config = dict(
    n_layer=15,
    d_model=192,
    n_head=6,
    n_kv_head=6,
    head_dim=32,
    d_mlp=1536,
    vocab_size=8192,
    activation='silu',
    norm='rmsnorm',
    norm_place='pre',
    norm_eps=1e-06,
    positions='rope',
    rope_base=10000.0,
    rope_fraction=1.0,
    qk_norm=False,
    attn_scale=0.177,
    bias='none',
    tie_embeddings=False,
    parallel_block=False,
    init='normal',
    init_std_qkv=0.0436,
    init_std_o=0.00796,
    init_std_up=0.0436,
    init_std_down=0.00282,
    optimizer='adamw',
    lr=0.00157,
    beta1=0.9,
    beta2=0.99,
    weight_decay=0.092,
    lr_head=0.00575,
    grad_clip=1.0,
    warmup_steps=572,
    schedule='wsd',
    decay_fraction=1.0,
    decay_shape='pow',
    final_lr_fraction=0.0,
    batch_tokens=[16384, 32768, 49152],
    seq_len=512,
    doc_mask=True,
    train_tokens=365300000,
    steps=11814,
    dataset='wikipedia_en',
)
MLP neurons of a small language model. Each row is named by its layer, matrix (down: output weights) and neuron, and shows model dimensions 0-127. Each number is 500 + 50 x the weight over its row's rms, rounded and kept within 0 to 999. Numbers have three digits each.
Before each neuron's rows, "fires before" lists the tokens most often just after its 100 highest values on Wikipedia text that the model never trained on.

fires before: " |", ";", "."
L9.down1071:480572462535440427459566437573546520527455544456574507527568484527584465396593463442567499576521479510412539469464531426464542463504543531478479540638446453473596478424511550431524477478597535477522453445439505572581466538457538478511424595479543467553431503508545394468425401442497556464536530466502477452578489485536494474551449487525462490514549507456506474502519520504497510444495

fires before: "|", "–", "ted", ".", " |"
L11.down280:443477469560374520509458557563424507518482445536540575458563417511588454460529506461513597437445552427535502564577447537529446482536534494473566599431596469452517465516492516500595474446437552561495482489453523492538535488615575514407523417520486452585494448434482567419577481456517458517507508546506475509525525437483468551484531527467498510492476511520517408527452395563501547460557

fires before: ".", " of", ":"
L11.down1059:493418543535441501523464459438550441499568548481562529492566527492523547437544434469542523499496424570484476446556457573497588492500446467482477470486473495491500435489512539433483488530510520485515517455514602498509526441532501466525526430549568538546570474516499491420504489500511442515518599555513528511487484577492493540516522478506519534532527412434536569469480574439442446544532

fires before: ";", " |"
L9.down786:497547489464487420464475437426470472505503447538552446502424513517544426549549451412535517571514522600448479448391545388590525540458523479533511441474432462468477557531517456574434536528497490508519497507510599475415500491535492482530485601578504513418506487577518512417548551469555500489514445621604487435543551494407415474456451504551537509540497520446538573504501406493587413508568

fires before: " |", "–", ";", ",", ":"
L9.down215:542554575523551463522528461545473563531603515632469479482473463507453495516514554525517488497516404484486483399496479443478516511447479505433493471493549370468559446449543444587616520460513462499529426463426490529570460436539381506505418456483591484592482445524603516509498544545494541480516482579479595464435506499416508516489501423489491579470519540424439533505519515577460518496599

fires before: "-"
L9.down603:477540496597539515511448543567508514449471505552498621465548510493489512390494490442504520535490509496357598501471565484432478407452463496491492515491592376579551491515570476495527470466558514502465503475423428605597440511507561432459514490461529472552489463447545567419523537457553569507534396530536542498475441490437533567593466467567468452411474516480550454512577519512459536563473

fires before: ".", ",", " and", " to", " in", " that"
L11.down300:448479496567465500541456468525434511649495540514496411491546531497509489481443487524456446529446480579525540436582436498504515466432423486579520538537504470595422503401477481488464431503492488479488390561507534515519522470593477521590504413535581553531498455493503569495510427476484516476526581442451494490563509498468504515544456546506493543570503471501477475317424492510494421456512

fires before: " 2", " 1", ")", " 0", " 11"
L11.down1500:580418578479490524496509515473569573534475483471541502570518553502487567470502614460451535464499518549477503550479570506507503512499563503526542470501500507463537505479551459579576522485501533492523566502553497519499411531413513513415559511433508484480541592463509423477466567560513440603479587536564464442465448487578454510425518443562488473465412513552530465598526562482507448633548

fires before: " |", "%", ",", "."
L9.down874:483518504524561498531522428453565560444467572505496585576533512514539584528421395526434546502443528495541582489530552524509607468470543519537523488444511447507517436446580548486606424522515533621507443452455563463576524636474585472437460473520510554558394457438574537488641554488493540504540408502564488500535520471560559501511503510525599479502482440495574441496583478492535521465518

fires before: "|", "er"
L12.down966:488406547544464424473482492501478509470567535547482433524476482558482519484598559540482517523491470429489500429441534492590491426469518428542526543520557516478507513481473550437451466500467533512504487443408555431546523433555523495497508580439427580484540523496483467597438474536423517529574438451476491513514470559566451437545493504477512515464434535453434520494597567528534456304511

fires before: "-", "\n"
L12.down870:560559521407510530477460491445494560518443520452541665512563482444486588515494519475506568476526481505449499485513480469506507514539495556543549553423558528539434520506407512605526520438531497500502505466511484553544457534530512494525449481565461558415467457488535495353627528444491472529535493527639504496466512527463489458497467536589568495544494496415486459455445429449487567665514

fires before: " |", ".", "\n", ";", " 18"
L2.down1095:474495523441466458496498524461610559559463399472458512544620481477571449537527532517478565382529499500493601429442582513448474527477527521532444434507427441454474405554464569482531482542517491491461473547444541576610449566499509487560559454486488428549493568540496511544466476453444569517540535438552450498515482550463496495499512465412508540474484523477504349520531513555475405594571

fires before: "|", "ift"
L2.down941:480518484516474421438416474465566589525505495502481488567581512451512548476489505458520521548473498400574541440512646509516572489486640474536561415429497542424424563492469539448544468510490420575487480485508518540578510646500500464559538529555428487537515510557475517513543524513427492512552481414500445536480481569535492441485481515475519552444468518526512401558577494485498449553510

fires before: " |", ";", ".", " (", ")"
L2.down1339:458561601398498445558486464544607505509486558542478482452503453542594484560498439567419449508538411507504675483465548480528534484550548517463574583490467523484425435532468495521499536482477492473479424574433444467460437529494532514556533506524494549541582571472404500498482576499476445577589471532552511448485492544404523439490442446528547460550473491411543496480541512550515437460546

fires before: "|"
L9.down951:554527542546491572384560508482506528525534568533532480568532515464408481463490538488534504528532508538472505465415402468472490457420615474445487539585445494480501540474385459423515538557548495468470417520390471527540406464418549555499487624572569508529525501534515462498432508646523505464576565558474468482481501506492489518481487511547385519494540525482438537478550514464574383416516

fires before: "|", "–", ";", "ni"
L11.down1354:436542532536549478558409517512490519500365580519471584491526498539630496507461418481487565473529452492469500532548488501566425371405476472547527581480518485570488545482490450469508473551426449513533494405451483432426514421436527546556589460515566439590484452451419543523568481456474508472575519478461540525537522421501497550503442491355409483516483535523512493542519510506468599501547

fires before: "-"
L12.down557:560594484579500508435540453446474384450444532363496411538530527431574509475597451472526541526536568465428545546546520478505491496474435468550444566457514516467533560507543493507529512557448484577560444404466525421554529479502525485526527513426424512572479485529479568438523438609465496471471493548540449486525409518576412519493460511527450515582439599462495492460561485491582485512489

fires before: "-", "\n", " York"
L11.down1050:409523527410487473536520482587369541532532526470480493553532512571503473642491503455455496449556408553516466527530566485516555529512435504590539526438465458594435530457435450512427478493424576493403480440497507503491481438567558489531513549476528476586528462505487523452440475465534470494526503471547473576504481492370501480552408430473487525427564499461414544454543491559498432468541

fires before: " |", "-", "(", ","
L11.down92:450584445464456496553507482508460472522428440495529508466491425515506488535505485537470539463479498509558571525470500524517581539372446444483410437522490530510491515413436536477484516484540469448520454502466506456607551495592451453555466429624564534488556486583441545480494397459535546515587482486383424482576560498471463459507539540498459525458512505364484556578512419420521456480521

fires before: "|", " in"
L11.down630:457476535465516466524386428429556514508424561470437486593477528507514518390409516476566526486489507522495455534565509520561504451491432500528529520444519505556457534411456510486526485521454558498562367439442533501483494530421532613555357500567512483587574422479476493456578512532540462482517470456516462447536496492464493558472412547414424466455527542494500491536480529426455535441563

fires before: "-", "ma", "igo"
L12.down734:428506415412520551483503481488599466512494460533533551499550489429477510547448506457427467492448550467496525540560469523419467526574506530501488433511430471533476503482470459471534532495529487481511519598555492590433413516498499530526525489523589459468488489454566495485613589534541462490407551540443526498466563486411577537459496563469500482501525460508548539525447499493481492662493

fires before: ".", ",", "n", "ni", " |"
L11.down611:425470415517522503462501479561436510507561466509460483431451420524461437550450514515448502541419480437541430519512460463515470542480510512527525458577505491535495521510489515508466548417562546468417507448487424476415513489452544445477450478507555498461538425486497548555552534417493552479469443479424449490558566505426546488569484568519548468428517470491364510483497505538494544451447

fires before: "–", "-", "no", "b"
L12.down137:534573519475579509484479433452485473493512551455480516604458517493497567541499482480497525489589435450451542451532525476495513588487495528498438542437550505558527547511466487576396517459479540457544490439567493463515475467526526483569502592432435571388488436458430547495490521467439589503453440417529404471533470531517404515536571583496539562544541540458476551466474482448539566446484

fires before: ".", ";", " |", " of"
L2.down582:478561425472453464534457543524455568554445549497484446534485445526523504485509435413483539471516381544454516496534493399495565467568521474484508564451494501467432438473458473482536601559469462556469602419487498444513367526582469473553536586545566562519525511434462389528504546530576427530542417519528527427478470460433534497593510526565481502498539457520504459574492587496532460491540

fires before: " |", "–", ".", "-", " 100", ";"
L11.down191:557542495500388499446404547543435513580586482455497647487505395438466513555425481560486548483548527442496395453601509419476478481456514479525452488430509544538550488520406495445436411513449506536536473469532542466608561427511500493490520534490521495457505505557510560454444561485548507478493480480446491477534528420424387432472495473415616479490561389490536507505494463566457532584483

fires before: "-", "a"
L12.down1140:484527476449541562505461464480608513521472454529527590488468539396484503571403478496501462463504501484449494534521487469408459521570492558448435426490429539598484527466462471578527556522582464436497570588611514584484440535499537552521478508511551489399460503494508508399582544496525454526425494507499484462482539498452543539437492530460467506525596415528590517484409471454504563584483

fires before: " |", ",", ".", ";", "o"
L9.down1334:404578473524543481459502570472519440491587529559516442525477396546468418509543528478551519511443421518464512527525496438503465546423587529469479482434413408545479497484513408493506580499519544476529522540554524486516445516478458500474469535509579544529473489510551507503460629528467473480530594465485503492539475524403495460389522415519531559470473477536503597535525458546511434474683

fires before: " |", " as", " (", ":", " is"
L12.down1285:466434486559502533523546550479602472523468518551477418439523495484506396482468451433590456496424587461536478544525520516524452338538555476475514482582451432494537512450504514417468514564457491537481474577518505469533498550487526543417484570493626488602557555517542504613474480587566480533498626544445474513506470453480655510437480484449384428518516499613522447584546504551518446478517

fires before: " |", ":", "–", " January"
L11.down617:444454453520494487510486478537429573548499512568468465523490459496471472424519521521521514459459471501508528456472495412538418518501457453496445534535466589436444506408512478534501466477525524502552429457583470577482515482458418478568480537466391469566527503539437627443520554443507510464514474425489468424562546529389430439534507597549549530476486527472429537490457530502440448507516

fires before: "|"
L2.down323:528498544493485442504462499480569502537520539537500467580525555484473555499573553498505577451452517542600519457530477513543557453456506522536456445547591546555466479441486506433527554473505444512532620465399519493565500638455530528629485548601507455517451553508469458549515577517449431477409568525531459511558510561523486554505479504442496519496507519532521407579601456414477428593505

fires before: ".", "–", " |", ",", " January"
L11.down1277:489623479505499596470498532460458538494558517553502661444459349445465477481474652517523507472515514545542516447499501490502508466460519489417503541520543475485484475511473562446516530540402501455536441534529393524549509493459520505495537402519556407504495494639522434576473466474516455495491483505409526436451486478496423567515535636399530474464582506530444461492526501525431472540494

fires before: "|", "\n", " Am", " 2"
L12.down1239:465511497543534488496592521510577432493575565533432537492514438539506486503558536480402491502512463455544515446518513504489499602439556467524488416556545432482566454548479431554341532501449537482452457610591436418459477487515500512516573643432552500503555459502470545619462525461496468449482538449468500494435513485466416572530551571479490457502590583532494573555541425526456452430436

fires before: "|"
L12.down1125:468508566504585482502531473468580580550570562469498570516449559492479544554442560476494489439476490417511550453447502495535432442469536538490565460595574569461527568494423527523461474488545476494553397581481530429511525494638524606514525620482415595424491451528505538549538413465441454515528442469496456512468511479544418512553467557518463506510491482467456523492525588579507550317455

fires before: "|", ")"
L12.down1486:570514582605643531533389500547479493555504530448505507556513527517464567458503468449571500586478521460489527422419490440532464412508464544465513535400529498535474509533554484534498542488482518453476514500430499458481499458531494494421516511487526560464446502535491468455504400566444541535562463489521430483499398455531495457424451512504484520515419467514476442465533554468549562416509

fires before: " 0", " 1", " 2", " 4", " 5", " 3"
L2.down1003:566547592521458403541512541484547559526473527477396587449601556484599560500449462525519479484528584576574668491498472474511501559474477471495524516471538436520432551576497497526563506534598524546486449521491450531503519488463519495507436506523330535468503588421430499459506558528455508541570421459480436474494429518481565544481478455504487470422485486437450578465501461518542424468485

fires before: " |", ".", "–"
L9.down367:444487572525483522550508581483516474548512458472432506483426482465542503485512570489517484467574495447451499474544516432522481621410542461584491513379524412589498508503448461571542549491493528489513544598445517489474490373605512532567512550502602518467544487493460520535441569618549481540571559483558548463451470467454522493406468461530434524513575429443504468479477456559506469489524

fires before: " was", " is"
L2.down1267:518474552520461514462512486479563440426486509476489544490532513489433536466483557468440557476518486517470408629548438540530496563495494510520504536470512483477512585405461526446418339544506507380542456621594474545598542392472434435492415522438518507540570415549549461455459433486454496568472465486463469438452468511551546461441482539488548531480480468530417601483525383479566561572448

fires before: "|"
L12.down1015:493512505539620507495485540487518627540568567417472445476542520500447482570434530408517493435527512448623514390497527514523476540448537487491577517582532539440470534489438476518463436515518480553541421481393511418538577513524489570478494526506458505566564479573559491578482411492474485475577445448559528500502472394473479486552530473572495543486507542522454527496519487588471519367450

fires before: "-"
L12.down880:504504466455501526510482546463484488494415464396523567434519489478529562479516449498543537521496528490474532564498483530440489561556492528533511546510454540513502554459465493503582550502530501501459512529504523479471488581483495489478456463636418500539429501530492515450506455515552497523474550554576500505471486490488535526448439546551469499523487450406516440497470459475462572808432

fires before: "on", " of", "ng", "ve", "ons", "te"
L2.down513:387484562582531542533453480476512450524554543505538457474562484499482494493522588519539411583525404497458589500451549504500516562544400589518438542552465523481511449492417453487526540452515419485597535445462436504469449524553479415468462522532442635486468501522481467515426516447487417508581472571395496559487556479419498466487556511486632495499518482527555564560470559447442472514560

fires before: ".", " |", "0", ",", "1"
L2.down696:508522535600520466490467494523473453489507513505507487523486463417443500461580483488567519586422572571546575489520454504557528459484550584513529573438636464420540505535483423499473538431406531574523516472446470499455437463578454553466564608536510554483472447470509445452504534557446457506466511434439466529478498474514527544593579470517472445449499496502472557528590537432523512530524

fires before: "|"
L9.down1265:472519402476513460423591557388536532517595479474448496511497468514406489504470515397577563491548525508474420496490549464543533480603544463453512398546523442505507534487461443449468541508419538538559471532516523502487530499487543486460424615541466476487430548413502528488499559461604450541523499479454507461457502414426454532481497592468454524489620425478551529553427460475502420582522

fires before: " |", "|", "–", ".", " Am"
L9.down1427:552569418529499538463506490502507558497509416490512542611690574519440608506471482570513535605560546470455464514481459505541468500543494557442432411540522497497568506459512511419489578576478516512456396551502503541501479519537492476525475537530453476538371562457517470473511448520525405432546516552512504438431601508569454527503541455488491523503596477456579622547482560482524476497511

fires before: "|", "a", "de", "v", "us"
L12.down983:539484549583601455491539436565568541512585610417496502565547495478474581482529511547475552614458498487524536397514437452471451415479533567496595470475520508521548567573476530561434544473491548439490512535485442429386490446543523555474486605425485503484417424533440493500486468483481515463475443439543549494413485487487415548556579564533578467544514483605533568488515509468497543467477

fires before: ".", " |"
L11.down42:463518528499512537540497457525468488538526455547419497586594465573437494499551548517398400454447465456462531531467458448488509635446416532516483443508435482511460488445470480548498537481436544486434488592511518547471446500565467446559441495618548625472485477504454567457486468502495429546530521470396454501484487491441416512599454514517608477514460452417419479480546495383534395455534

fires before: ",", ".", " in", " of", " with", " ago"
L2.down917:490454437465511506501463569434541557480508493511491521473467481544479485516506463483508555428471481487482434488543449606470546499590541437525428455500424516547423418493401509466477503500559532536560511449576564451610372513405455568480574533462465445614518510517510557526469513442478444508378415517529537486472522464457531453496430530539603470509492459556437488613461507492483473561512